Weights of a small GPT-style language model, trained from scratch on English Wikipedia: 205M tokens.
MLP neurons of a small language model. Each row is named by its layer, matrix (up: input weights) and neuron, and shows model dimensions 64-191. Each number is 500 + 40 x the weight over its row's rms, rounded and kept within 0 to 999. Numbers have three digits each.
Before each neuron's rows, "fires after" lists the tokens most often just before its 100 highest values on Wikipedia text that the model never trained on.

fires after: "\n", "-"
L7.up373:422503499560529528541490486565530453483507531484518548482528516601488536527473436457573554526499454509508567424447493545540522511537572422520454523569529481526429529515533511470510541441494460587516592529447533463445487531492487490537464506592475544524499456492532478428468445525504458477498464488493546484526473493452523484460491518567511488540512536437515571509461487442472479435507

fires after: " c", " C", " G", " m", " l"
L6.up136:465528563428520451567424517537635503448461443474545542485428490470463475513508457535471562460484411530534542490494528540561537518534539534515454504542515440443467483569484496518546494456414550500433530475501517393461509531518492460525570527535513526484480491495507487463527566540508533474540543514489471420456516472468491527469512496425461512484440438496490537555491450523500546546448

fires after: " (", "|", ":00", " \"", " Total", " |"
L5.up15:516473488552442453523484553512489524461516545480517492516515512526558501512528468534461478474502515440502448510525505509540535412475532539511489498577501532508410454495533472466553473564526465507474444499584495481406530506484475507564550513473483606487451523526503507496448463494466509564452439580490559483405521466450489529518507430479489469502540500526569566455443548499542448482506

fires after: " l", " L", " re", " '", ",", " St"
L4.up211:483471596545548555480499540474542542512500556468439528470562507503436489525538476531485382456587497518474453432516492532490527548415512547515456450574516483443455457495500513411504492551529508533529487500490506493449503522561470553595432489545503459458542465494501467506500472518484549539488502506480471523499472518502519580500538519452490519486525423549421465535490462574526494457467

fires after: " f", " W", " F", " w", " B"
L5.up295:415470460502505558500523400496558517555483465492495495472513519510530514476512548584545536493550567543498484512459533460447526483503497373487538472472455453514448457536489487541485463457513450517492556525527474485535557484529603535532502424573503438515535496526500447478507437547556455553500450484498492442430547450483535510465485490479488571509482430427484500514473532504448576458471

fires after: " t", " c", " p", " o", " T"
L5.up52:504554494426501531492492436452531514507455503481550483483488519544548519508498470535499532451485501486587504452549530531528563510505465486509467538475443453527495517515441490570486465497446507477487516513473511484527482523490494465561496513559542484532490527463503499535579487590591404553537495474494494484462518414480462560526407496486501571572524471492522518511447478458503457504492

fires after: " C", " c", " (C", " G", "″", "C"
L5.up169:461422500538501439513507535501523544476489515481504515450483481552510477445570419441475449512504482567538512560429464480450552515511512492550540479473473524529520536453472446487535493441522514494511502424493498499481585529463474486507545535516498453586515475508506555531546541511558405461473451569513418518505493464460489513561385514501394487550503570460499555559509497442455499528524

fires after: " t", "-", " d", " (", " me", " "
L5.up232:494452551427516506580506532474410459517534533554560498537466534460511517519486545479541567476464486496466493532576521464497513508475546483500489533538525559523532473462553523499499422574481478476475567601428433429474498574436539458592462495507549481521507465529513456442519495544551444513463513518524483559484462478454491523438503550489521478528503501540550548549491543459549505406480

fires after: " f", " F", " def", " Sp", " sp", " qu"
L3.up136:543510469475542486427530509443520491491538440516515502519493475516490537473437522454541464425503552538504536474495492533438548537505517477527519529498479465447553489510490543551494510520531529464543502459532416508468513493538442497476549518554453481513488510515481473526534507475471479490545478480467515515460421471441436524538425470524519556463466595441529545479542551544508431410444

fires after: " f", "p", " ref", " p", " pl", " cont"
L7.up349:504448542457514574537530440463535524511540504434464469491509447485471516524472522557471444521541598510497490603431481509516504491499519461477457559468469400510499510535516557499574548491498561524575553509438460551532519554494475514544505499511460500469490529472538537539462471505500465490430427481499458563511456486566464505491509469532512477467509459546502489536458519517447512520534

fires after: " l", " air", " L", " b", " Comm", " Char"
L5.up185:510507524504497525543545518552539510488542474436468505461516469504499586487501505491478513467573481527488486464452455513537448611512488427584512502441516465478466509503444545432466472500506525510541517488527547529450506537518548441497520489521487514458520537522495455449460495526466554570510546446576383506485470511486530444482548488532522482488498445507488556545562506451521478477499

fires after: " |", " R", "st", " St", " t"
L10.up84:499481447491506484452421544506515570472460440480436418497475480461433528581568558514543561486576431504420555493443538499564491457493494505502446481492492519471593429488495485479516462540541543457466485478475478528476504516529462520472489514482444506491540479458525484503515577524519556461503443585575503489505516538548484530480471466475500541520466513469537468493475575447456512525543

fires after: " the", " The", " a", " an", " 193"
L6.up8:524466441508467551505532470514476495483595535541443489524485494525511531440429523538528514460487536541506537535492509507541516490486450419493510477513530423496506493530564514458605526484476529505545464507381519470517511579544546548474476566513498524500552529549407508510536507465480487539468554459519485514397449537547499496512525462539490434492469523513554538519475470525497390530588

fires after: "\n", " (", " he"
L5.up281:558529511450579492500520490481494495547569528510467531455491487479528519467516456489558536576481451472534553445486471516482602420519583565511510505441536463504511438517377561509475447445495464426510543496491468437466488566422522525465509459441589490454498540565534503503497437474521535492526499498504522497446479491463564517507492490521465428480513479492515604524506457517519491463482

fires after: " M", " m", " to", " of", "M", "e"
L6.up29:544488580561475502448496466536536495458422447503514576477472456523470510547418529549515485494528377520469613468522490530494534475511551480534533523541435427531508558565434477506485514526461510532537495487498460531500520502446440466517543501464538478551484543425482511474569496496498493526463497435472571521434522466501491495486466447460437512542567516454497469524482392558550500500533

fires after: " l", " L", "if", " g", " O", " Se"
L3.up61:488501525450510492547494533414490441529524471506553476498513465483513504487515408500501492443495415521516474482523505543518509502536522558473553485501462490452516461498535476445483485488508448419559498538574434531470468477558453496491471460466453490430445464482547543556467565563488508567520544419501435521536523514432521475452434455489549508559497465532558485494524476494525408470496

fires after: "ro", " de", " O", " o", "O"
L6.up21:543495478441475569486506521472486410488408465538512527446521508498509529462474495547502483481504577500569510537500511483461478458558578496528524460469503470559519539456492509532513482568506411482557555445538518502494494524572408522536487503481549513508524547497487464471527437553500410446539536597532527496468523479529492519476483432638450501555561431483567478544415502524506497452519

fires after: " com", " D", " ind", " rail", " d", "D"
L7.up115:443586545489504474579514597566464553499475526477514465558539522480473515480514423539476664497467470506541513497475434424461554429499511473534540473500505511508503476481533429491431489463489460493481472583487454437536541518467494434508514533530503492531504441511535484471427464538491508545472487462495531530483496484489494428497493476490528474520474524506538524544522518447566489481559

fires after: " D", " S", " (", " L", " Z"
L4.up110:426480552488533536591501582514417451604530534516454488502488514513520548497479540516507555448548485558459523519471445474496528533495572558455512519469511531513503535548506435509542489521530448470476439422509420479491524482499427491560501504448459502492518494461515490514480530499455415528530496494420555479494494518506534521401484507529477531485483531579507497551499515547524558502502

fires after: " —", " 0", "%", ")", " "
L5.up241:497485444520528435498528408494556500523473518453510533501571466489582493522489427488492499572577547506461552526530540501543505507447486501546442458453544565508476476529511513507565483493496462440515444489494580451541468450495412446579518452540539581537484528533441492481517513499520464488526465503473443514535452533503484553437568453514512522458493550488567521468544489434488492463426

fires after: "ax", " c", " M", " P", " C"
L6.up242:469527494457505484545554528545568457483463472508465510478553503514582549537485545453447531514441402530454523496461443577505515471451495500525399502422480444447511485573426466521495440540486482572479586524470493482563495589480493499467519465502556554475454565485448444488531468519484507446496490468453497469494447475507501453579504452521482540540399492528517498534508495508528539566519

fires after: " the", " The", "The"
L3.up375:474451507446489547539535493449461551538475513505577510530474468470446489470448452436492543478580418520486464556472556489522536473510449443445467523525451512443446494508479452474475581568498514540465543439529487544509545536528465531468527475491556563513530544506446491424495487495529500470461406521517504490415557563495446489538520514554472488453482531531476524473493496393597464492526

fires after: "\n"
L11.up303:489521537530500585490497521504523487458483484443419511458565485516501411520479536507600484468524485461521449509464519440565471501435520524543464430433539558538421448485554521417544511482529550486540544569402494469485512593463433502503445481568512551507459560551523503465500476524553546416441470494503530458444436489488562500469524482415505451472529517464509565456485514396488482481482

fires after: " C", " c", " Ch", " dec", " (C", " Des"
L5.up64:486509445408520541520473478578569580402499495456468488503576511574550434576477409446526463530464512525489531510459430563449541551508552492491489462462475510551519534480471452561471476496535507497502566423500510486423495549448525537491592520463484480513547565498564549554456470444595508524512494435462479464510424505477505434546497530489462499492502478522551468516521505513464484526474

fires after: " the", " l", " sp", " The", " r", " pl"
L5.up371:441472517506442447551486431492541469485496515461514489493524515500500504506498523535503548390570471500467553499526589507542540448434518523595561472490506431443504501489435497559459464497501523496521396528417527465510573514547479533509533497567495525494566543530504439547467493593549477532524511441554447541498468583495473507470544480464537501448493469540442449542522492548447479486525

fires after: " Y", "A", " so", "-y", " (A", "E"
L5.up22:491480504510446494515520507522500511574486495432477460470406423493466489467495466544548437530504505460493491545517552464560509511474540492531524536505540474590580458526553391516512498469511532520457465515497449468519567488514467478503514444517495485462404470523515514563519480455477486548569481489525465497539540517428566548558500473474455547494486566537552527522532450485532539448516

fires after: " |", " t", " T", ";", " f"
L4.up113:482502473378552488545551568522448462494534497469498495489434480538464499480593508501537533514536475472504514456484552483505506513553501452487577462480482458513521586493460486534519493555442459468478490512476564518463505569511492403516486483524468472493519485488455494611564468513508410426520484519556422526480469454488551520498551502523450511572489519492530436504486594461547533471510

fires after: " T", " F", " R", " P", " A", " Sc"
L3.up234:370502528517465443547476504472477524508539558413500467491543517502490509560557535564464550456551416477500508483498485587462478526499542520464524557483478534458479467491432427498529472533503533544479489544510474506445535525507512528471496434540459526522539502491536484525484409608521406500464543459494521484461507442575446506576431442486557479579524419491570507516473559547443486473466

fires after: "-", "E", " H", " (", " a", " \""
L7.up265:614480577469541393546582459497565515458539544573507487529496527523548606462435493514556573521443502461499525524461481448503464461419484511550428515551524575540477473496495490457474431503530471518434465455567490515477505478496451516496523534560531523535499523455500496558474478559533490519383526549441493485482520507455519478515495493455493454468508449514541526448490529467519483479423

fires after: " f", " p", " qu", " o", " n"
L3.up123:513546483473500530472533486442560406483439438518580554487507459537521433477463521455502478522412541529515511515460485553501540483553480594462454528547469429522561512540542452524529506519497578565583472497540486542472525475484518530565483530547501503486428557521500505554455504527555510536509514474477452553417531488493484479451514466575498488537454533486557613537521494470459497516460

fires after: " C", " F", " c", " b", " B", " Gu"
L7.up0:415479482484482493496558358472494475537487516501553559413535475493488511527509485492470517470492509476519500545452495506549527511541497506454434516473529481543393508512511496562502483481439522549443526426458556525452537514505532491456522502499442522581536558498458475551473522453534522495578557457514447532470450496427521492472467526533414509471491531515503488503540498496486483516539

fires after: " ==", "==", "s=="
L4.up199:535480476469539456544470483413561514487461512496515533464480524510516477426445501460510514504565553519455549554509530464437476545508485570503493538441520530522433441524562520453457563461480571478533509391551497526546568502452485519508471452548540512508530487552508517475432454465487548418527544497503492531493546502562504602489459504479489420401534489522501482540476474556474501495574

fires after: " f", " con", " cont", " part", " tra", "en"
L7.up52:550531467483543507473505455422586459487525479510473485468524451568493453525453543505533511493533558514499447466515489556506502483440555471516443526456507521485453466500537517539564542491495455491606506521490555552499479495540433523473499526454502436486538498493490444545510487495483499439523506500584482600492419484479477461526524444542520524450450573464464460534455572507523506401516

fires after: " c", " w", " h", " C", " n", " N"
L5.up191:533473492443463605434520535456531463560473523477456569431529584484539503549509574494506442468531502479461539516475567542479480458467540505492473520449503503389476513544503517528477516526547538493443536457519539516479478483450474558462525459552464442508404435583488522512533532461578502484519538380503521458514582487468463511469463499521496512500460520566526542543455453541493504496431

fires after: " S", " (", "-", " s", "S", " (w"
L6.up73:488429494457470482517541521471495465469561495503471549442454489480510563472541468468504483495546500476477549493502578512490513529496588454477523476548511486487506527646537492572455473468535400468479514472508504518499567520491488492501517423519541521480441516552595496567477549512538556485437507437544553516439464540508536477555512469536486517450488453494503535509432489495451535484607

fires after: " O", " E", " U"
L4.up163:533433537434533540549442524458501489520440468498505498433479464516578468464449514538409477428428437547538519521516518478570619532519503469432511528554444501508502464498498460547548459539522536497500479511429488530488493508487486516454503506456503522454445491532465494540429495440450524586514531453501588519530452531472470530486464542531491498509491527530517527525524475482535438461437

fires after: " |", " +", " ", " d", "|", " D"
L4.up69:582537538454479522506463499530377544508512574485531518536469414449533552455491507456528584472436472565511473476483541441463508489493487455542474417623475564478498552553506506562473511511538452507453485531459526556445504528489556536543486479488565501462445456500465506491508481565456408493463451477466436488514522498459543564448499498473510447517477502475426470514536545484496521493501

fires after: " m", " M", " b", "y", " B", "M"
L5.up26:430447539487524439444462496520583511500514514513484541461550469450479496565477518532491482506431503555411476517509538564512487532485499474531472538496442498442497533514512495499491457513538584480566518452433488478524547470548529560462537464486525458577484468504511477415496476500479534465511364468539511519550564415520548562481536438506474495494553475484492542553468488455499564536516

fires after: " f", "F", " (w", " F", " W", " (f"
L3.up307:536549496442482554458509504458480451511524575486572526466464498512492449475529509467460448502460507490472497513489518459538588533591560512405544483519530452447459491561403546540541433519567516453565508563515488573518505500495496502596536464533465487463539463542538529510511497443560469437513566494506493495501411475473556473499455400516474499520489502504559492552531570475486490518461

fires after: " St", " L", " l", " Christ", " d"
L6.up380:477479492451547454554442551521462502452565491475499478505519451510504531537473553566518548528429500533493529458496524432560524493493484524506521478464506560482503465428422521515426462433499556535542491472520475412552540505527423469540519505488469408547537473499561551474511555523525518455519511473442497509471442472467506538503581391490506396470541414498509564475536459509514539463504

fires after: " l", " L", " c"
L5.up56:462474583446535553566532529554503559539481479561491489482473536547529559523494518524439547546534521515493522502458457510534499519468496515568537450556423508457427507485528494527513497473583520497486496396508470428436570548529478522535458522490480529532528463495516515510468566511437585492522494539503524438535567528451527567468507484502446473525489488510500529488467455537450526484516

fires after: " comp", " app", "A", "E", " gen"
L5.up189:438414426431458513512456526474448493549536504512537515493554513562461548515461451541524499531525504539550532558492545489486506502504479452522514502548573518527488507404546472530470544528514459533546529462483393450535490509543437497534529472468479522535460484541545504474474508491518413552497460515473528502465501430446486511535573567450506532475519497476512502499534470472543576473529

fires after: " O", " pro", " bro", " e", "O"
L6.up78:569511516488505491464550489495479518535462473473510518523447438508469487521482492550466487438571528537452477510397491460497467470529520498502577582473536492498508498494533499509491470492482465550528536481503477606513593514492494594489534439461493497500483485487481505548447486469527434552473524448547510493436470467463440521504517557528470515442450465490547490501506545466553465486487

fires after: "\n", "-", " (", "==", "/", " '"
L6.up238:538496527447469467528549459473527460521477526502478506519538564550591524430494475434515520456465439536506467472459428478567497459510500452503483492505557504474494494485500463537475554557569432535519561511495491508450521475520456546523588522470536486507492469544581545556414521502501556568470483448524443529541468450428464500521498475505585467513541437493485523482508508441487494525444

fires after: "\n", "ank", " No.", "ent"
L7.up315:455498461484529442508520475487442548501556454553445487518493488449476515477505505450490564510467472496447504532499437438593563539477460473466439502488472469507518480504485551501468497465505486463470505473494575509530460547470505459589481465448516568508493530475580446515501558525513528533539449547592537518481517505492495439467490430502530554509506554528540527506508494444451541398550

fires after: " L", " F", " G", "F", " Th"
L4.up114:521404517482469492498463511513494488562565483410542482436482487485502497505487504498492430480503508582514463539513528541541590524500574498544476529536539442514447509478480479497480526520518517409547490589468471571554503489493468475510474468481492573431482448554514505454532418445481473428534522454455506523550492533479477442453525499498495516587441568513490555490522574524518453500512

fires after: " L", " l", "le"
L4.up206:495395536507570502460538554487515486529531529454504531489535535425500510495431447478409499496525450537525435485518495582567437566452535555530517470531552512502496516498509507573462515501496521501471485494487485463500508469543536502516524495520516426509499465545613517489444456576497558516510488506448453481480441573498447493446554542499528474521503455492529595499529491527426489476494

fires after: "E", " E", " f", " ex", " F", " pro"
L5.up160:606521476494500504471468445426515466483500437509523524375474499473503549496563429505528534530497541489449532547556457429435558562477505505495548453489446489514483469541526475520502447431552471531519413493454528582444459584462465537470468529580476511479490469527510530495453459427519487477440431505567525492409536534440500465474525518502457479549557520542515524497489462508438446528453

fires after: " St", " st", " re", "ew", " b"
L5.up159:552488508547479561484551470536564580496460550489519491582454531534462528519525393427483448509497495592475514415459549509528532522431451529484502473447517505419440500531484533489531474427498518442517552498496524528506514445517439510472511481534515539494521454526582559487435586465462502571466477495542423473502531449446557505515528446427528480521518468500477516467538489527464531425499

fires after: " f", " b", " sp", " B", " t", " F"
L6.up273:450507533494496560461537460532583514472542512540550521450470429498500563471500452473510504507459499556452506485507538575446526546532488465468496540504484473415502441484429502508586520506412525523503517516460556625483453485460464506464512501496473522495465512577519518490448533499495526507495448472551460585485526438464531522489460429505535413505486481483545508534462513528527511457441

fires after: " M", " N", " W", " D", " F"
L6.up167:543429538461562490446531523426509478588443538530473519492604481520525489478450556487508506491518452469472511460519535524523501479445519438545496463458468490513433484509467492537542428477550472490457502511465426557504469474490518516473539439460539538427465522490532546557483477510561513529435520447583403501532434419487529506502504479486550456458541481439471520547480488498484578582451

fires after: " H", " W", " D", "W", " N"
L5.up34:501514428521564430501485483434453514521457548519464476476498417512516538459490495504513500522514472518485498495484482514551442465463540431517587488473505484495405459495484504488442503506502441475432549484457487566555493490458561483467509526527504493472522410496513505573468527517525507514528479512456520477458495531569539476470530534483532444460549576509400562524495545498477481503526

fires after: "\n", " the", " a", "|"
L4.up178:435568410506465509497476524455492487511538482537482552540509455472503584447489587500438516545558441530475538553540495493480500528480507442414503553478474538548532492478534506431463536500498524476584485475530544498528558519499503471468496462464400477470446515473392457496470408484500473574435479537508474473418425508504544539498475531489492439537519470504537543499421531522540462476565

fires after: " ", " —", " %", "otes", "%", " |"
L4.up305:472487497505486558568491451523460516499448546448418485487479470521502495488496484478500502536578505532423544504484477469536566468482492463449507477481506500499483535442446500470527507467516465499478450505464529466506533543489464487479479475501456474526467537479534489570456541546580455490504436458461534563468455483508427563445523477447569656562499559475488538494478555446534525586468

fires after: " c", " p", " t", " ", " d", "ip"
L5.up110:477591490412481466538429529468480511544524464490466528482481538503539510467393454489459533543570525489516481518522484492498516530538501508500471532586471525501460481465500508486421499516463455501528490495503528527441451520507534465538459490492509537507462481534490534581565545497435502486430524455531481545466454523523569548486518508550490530511484533548557451526416591421633553509523

fires after: " U", " O", " A", " E", "U"
L4.up53:534507485518515437494542506560456507526496466462523552460455453514521591491501512512482481503494455561521465581533568535465518492511438570536495525557430423466539512538514503553511483588454479410454501537509440550419480523469531491467486490508503444441567493529447464474476511485448469524451549442425545467492507509458418538464475521548481497515481573507536545474486507465546499471459

fires after: " O", " the", " U", " ", ".0", "t"
L6.up182:583500497519513569425491451425461497512569447538485443564553571516502503450579520525507541478456508523529522513590462514434500526539419523499507463505600552477505510500433444541509496491449517497584553504424488480487524560487461497491433501562534477494468505499578451550442495515569508521553532528442541556499513513436459568514550435527502513436494480536503550532469490541548410488513

fires after: " U", " F", " N", " help", " T", " G"
L6.up121:486521567512519512518581504432524547547450455518492507461486441484486511502526504495495489389584483603573529530477554536417532543522549501471473532528416456488564434504509471523503511470456541494474509521492488569419533488458493469495564469484451485456509405474475500492489425519535487499519510497532566524460479571600540524524454536528530493483521515460508514499445527502515516514527

fires after: " (", " in", " L", "E", " l"
L7.up176:500430449504500531481448501530501459446493448453500490495508519513488489511537518479572433491576560475490579564454448551524523604420481527518492501494526508448472520617417493485536425502571518521562546459485468526497529518476481420544488503510544479426504553522512523533516523483527520568455421522491454520462506527465542450510514482493475489450540472445446485483453455506546508462458

fires after: " b", " rail", " B", " char", " Ser", " rel"
L6.up261:516459465495537506519459504516570533442574502505501614469445474520430550552558504542477595532446481508508477504450461527545448558448524548519506488495515434487536468523527490544482475499433491500496540493574464556497550436481540522477489443499491526569486511493539538481481453498560479459470469478495524546563479496428529437429566461583516516491471474501462500556546455464533465470454

fires after: " S", " D", " H"
L6.up217:457458594470580490552550558528460604564493528495483544537626446513485522382466495503477494490523477493455521486524507530506549447436541539509450547506497492526454478544490468546585409413509531482470534524505572517501553480520446447459456453467496520462473448445495540564460477459487494526491458504505465521532493426516572481464515485513505569447458492459557534487438487495533490545461

fires after: " c", " C", " pr", " W", " F"
L6.up55:436472466447492442456535529506462530540518483537442514427512464557506535572521466509495522539540488441451480514454494578503513493475455485469492479488518541454467448481501557570503465489479521495442513534509521610562488461506527491458571522534488518495471455458471601550496519474553542480490512500542505490490513511459470462514420363583489541475470503570522534596484469480435450445441

fires after: " c", " f", " C", " F", " e", " p"
L5.up80:546490537456509470496560457521508459537481434482450503516514442553493534520517498500445524482467538485525489514512547527608431513437504438558444466541470472523471485468448496559582479588482480526449449468539504561490513535547512552463487531546470496483487512482515546533537481502535480520507479497454488516434479447487465436521424452572452408485508447489529417584478394491477451458400

fires after: "\n", " the", " No."
L5.up78:562502468503520429485425475454517440500529541531457494521474469539538465477448490475448511457533490487528532516550434494507491548516568467489466468450452506532450486519468505470502502421509535480544517500505546584497530525566526509440506495500546524477519562501547475500497520455480438491502420537493505553422548475479553532507534504599536407538439512482504600453577451485489479523470

fires after: " E", " H", " U", "E", " N", "pr"
L6.up245:548488496503525522480416481338398533472528525557566489418557522464539504514556501488534489595461446511517461479499538482575523519486492526502503553506479538444448489555496484503493462438530513484554509454457559513459514550488524415462507441518498589458388459517473483535544576468538488464399487493480538491501453454510524499475555487478487469497527530512522557470483511453450480553446

fires after: " H", " D", " St", " T", " R", " C"
L3.up183:407485480514506474460502528441457505593443490551472484569513417485444540529520473499483559499522391482476521494440554504497521587554542456430461500528447543435478515516414541588491470475528510514475558457523432532493517494476427535520447498500522530497523520477519414564488571539573443434479515507592452536490554523494585534471508473505505496511455453564557478502496496513478491535491

fires after: " f", " w", " We", " Sp", " F", "f"
L5.up174:538492475465528514505531424479448511494540468479464563487534491470531508537444539509518475410431545492463466515466457505463504547422445511489512481458478467508465479592374492479503454607476489520484551593526511577467458534525513502543576429517491477502523482552485490531493539472470429524475534541555500514488443551482460452459567465496494491522452546491512494577506552493451508509458

fires after: "\n", ".", " ", " Party", " Date", " No."
L4.up192:487564469509499496497434480472580464520552555514510514425503504563479479487487484430448425519525488501574497501488454413487523536531507514479433518431476570516527417552576511456490555460522488464521521499545506585508520502444529469514478463465509525525530556546559461459482537559549520495520475423480491459473470450465472603503498504561580379515521545563496572505481435469470476533506

fires after: " E", " O", "E", "ro", "a"
L6.up27:544505538519445516532485478479500512571473471549510408485435512491575525493426525529463549466523535622499519562578503482594526517559543487549504487508545493571509519470511483526490440496485443438429474487491431535550538470491537488563526472469484510453555479460414562510474459467473524528400508498462458563517474463500455498573520534469465420540511525520476462441456476418446526434472

fires after: "\n", "==", "==="
L4.up100:479542490481553490480606598494461447552432484519487499556467502501581474422504515473509539478562485518479519481480447458487456483486439534577449478471531525518524525528545503379501550481515479483545487506438479485466534442456444510455504472554531530511460473519490508482524517557508522495480563478521445564544540486512447499580481512512529438508459506503499444439524473532468503571486

fires after: "A", " (A", "E", "R", "G"
L5.up314:526419486421542512521499527478479561553522568532442417489465422535502573543528512493593495521483476480576506519475421496529489496516537473493475547485516498529504411495455458501539484499523576518524500429440503452514493480520425499527491482533573555467474523484517487560422428492486486507476480500516491567533505458431464467552552494496495457490527452457469508556484482516439524491569

fires after: " (", " \"", " (w", "(", "["
L4.up239:510447500491559560527502510505483475501468482490445520492464560520578500456529469500451465487509476503489495458463470511432464483506500521562529548444540477499468546493413530516471502528461471480481509556470465516413506444555566540514509489511455495433422474577558542488510559483533462568464530532533547606513475467452491504525519476525593524520494441497420524469485512505431505461556

fires after: ",", " h", " H", "H", " e", " w"
L6.up357:504446472526495505423546477470621488485494529584443558459471521525492515525507505513540530464497484522515550551480510520521393529485510479535527463498469598441504471511476465515476508435496521550493486511484489545462530537553495539527529492477484478531439453537460449502520560432486492548537451476525466535486596538441552546525512497518469425453445538527471575492491457507524472485509

fires after: " B", " M", "W", " m", " Sw", " b"
L7.up63:461490496539507531511561443557533493541521556507539579571514515455507502495429492534491517469507441504509531449494517493502550484541563513509472527469477499526434501492530513518554425571503589463554549500525544571461492467456489464515524510543440465552462467454473497454503452514532571420509502491501549568518491422595527479482547445513534477437478509456552506486479472544526515395468

fires after: "\n", " the", " a", " The"
L6.up195:458468425434438489460521450464492459422546541500538554501486483456442547497522511470538497462452499480491483520492555491573613508496471543540535489497500488513493525488533444489529493547456470607564492448418560511477550486539494490487435539513467524522473568460551558578518526520512492470477492577551483532472530542505422516534540499543561436509486567529476500506508479473500489430558

fires after: " C", " Con", " M", "am", " Port", "ic"
L3.up7:482472453448457514478493491513483496534498416474479547478503545568510445541492451454477505501484486501503567490491457508487459463517446462513471518525540487436405528510525501542480595534476505551516588473490508456483497559482563521420572526512553500479488565473456527468491497530486537470378431509482536553495494454539476514536445549478479525464441550485509543523517506524518481555489

fires after: "\n", " (", "W", " (w"
L4.up0:552523481458565502544524536479464442514493568462450473484449506448469525542498515496564418497529504470493519459552509452499474468555525561553490499517515473475450456548460513458460479556476507496449503511468514525448567573435462530522480390472539535533467518575540525466445497470535529517481467508492481532505551495531543548495593473484488519460489474448417541493469517491467464466496

fires after: " t", " T", " w", " st", " W", "t"
L7.up345:448537477455529527498509488439522482525481569457473502437444533475510516507573501522475512437530467498419571487507490484510485458587557489424424523478483484478525589546449467553446506534496459480439588572500402506495552498541482526591480550510475443525533499518526467496479437525533498482513482475546485502441545492477540541394474472429478552591437467521558469489501490516548519524544

fires after: "\n", " No.", "ank", " Party"
L5.up117:501464555519499481509398480469428482540629515522448505540472490472517570499511463451414562563535456495491457494494462451472533529544507464512432474476487478456572447531513479514471580495500526448512483511503496530442526519514566528460455477415546613462522464515572472552511502511492459454544497517536536528482552460520473516488554504511531457518543436529550588514502551499508499462484

fires after: " d", " D", " t", " sup", " Ab", " O"
L5.up5:469538543417519488534486481515494464444442481423496444479529457543483565438438462560488579499535523507519459466522504467486529500501521432489528455545475549526513501491461445558476564535522397516459571622504454507428494497440503526495533571510488524514484463463520513469514509496572479527458507516528512580517495563423547507509583549525523488529425526547534457455449521530543500503541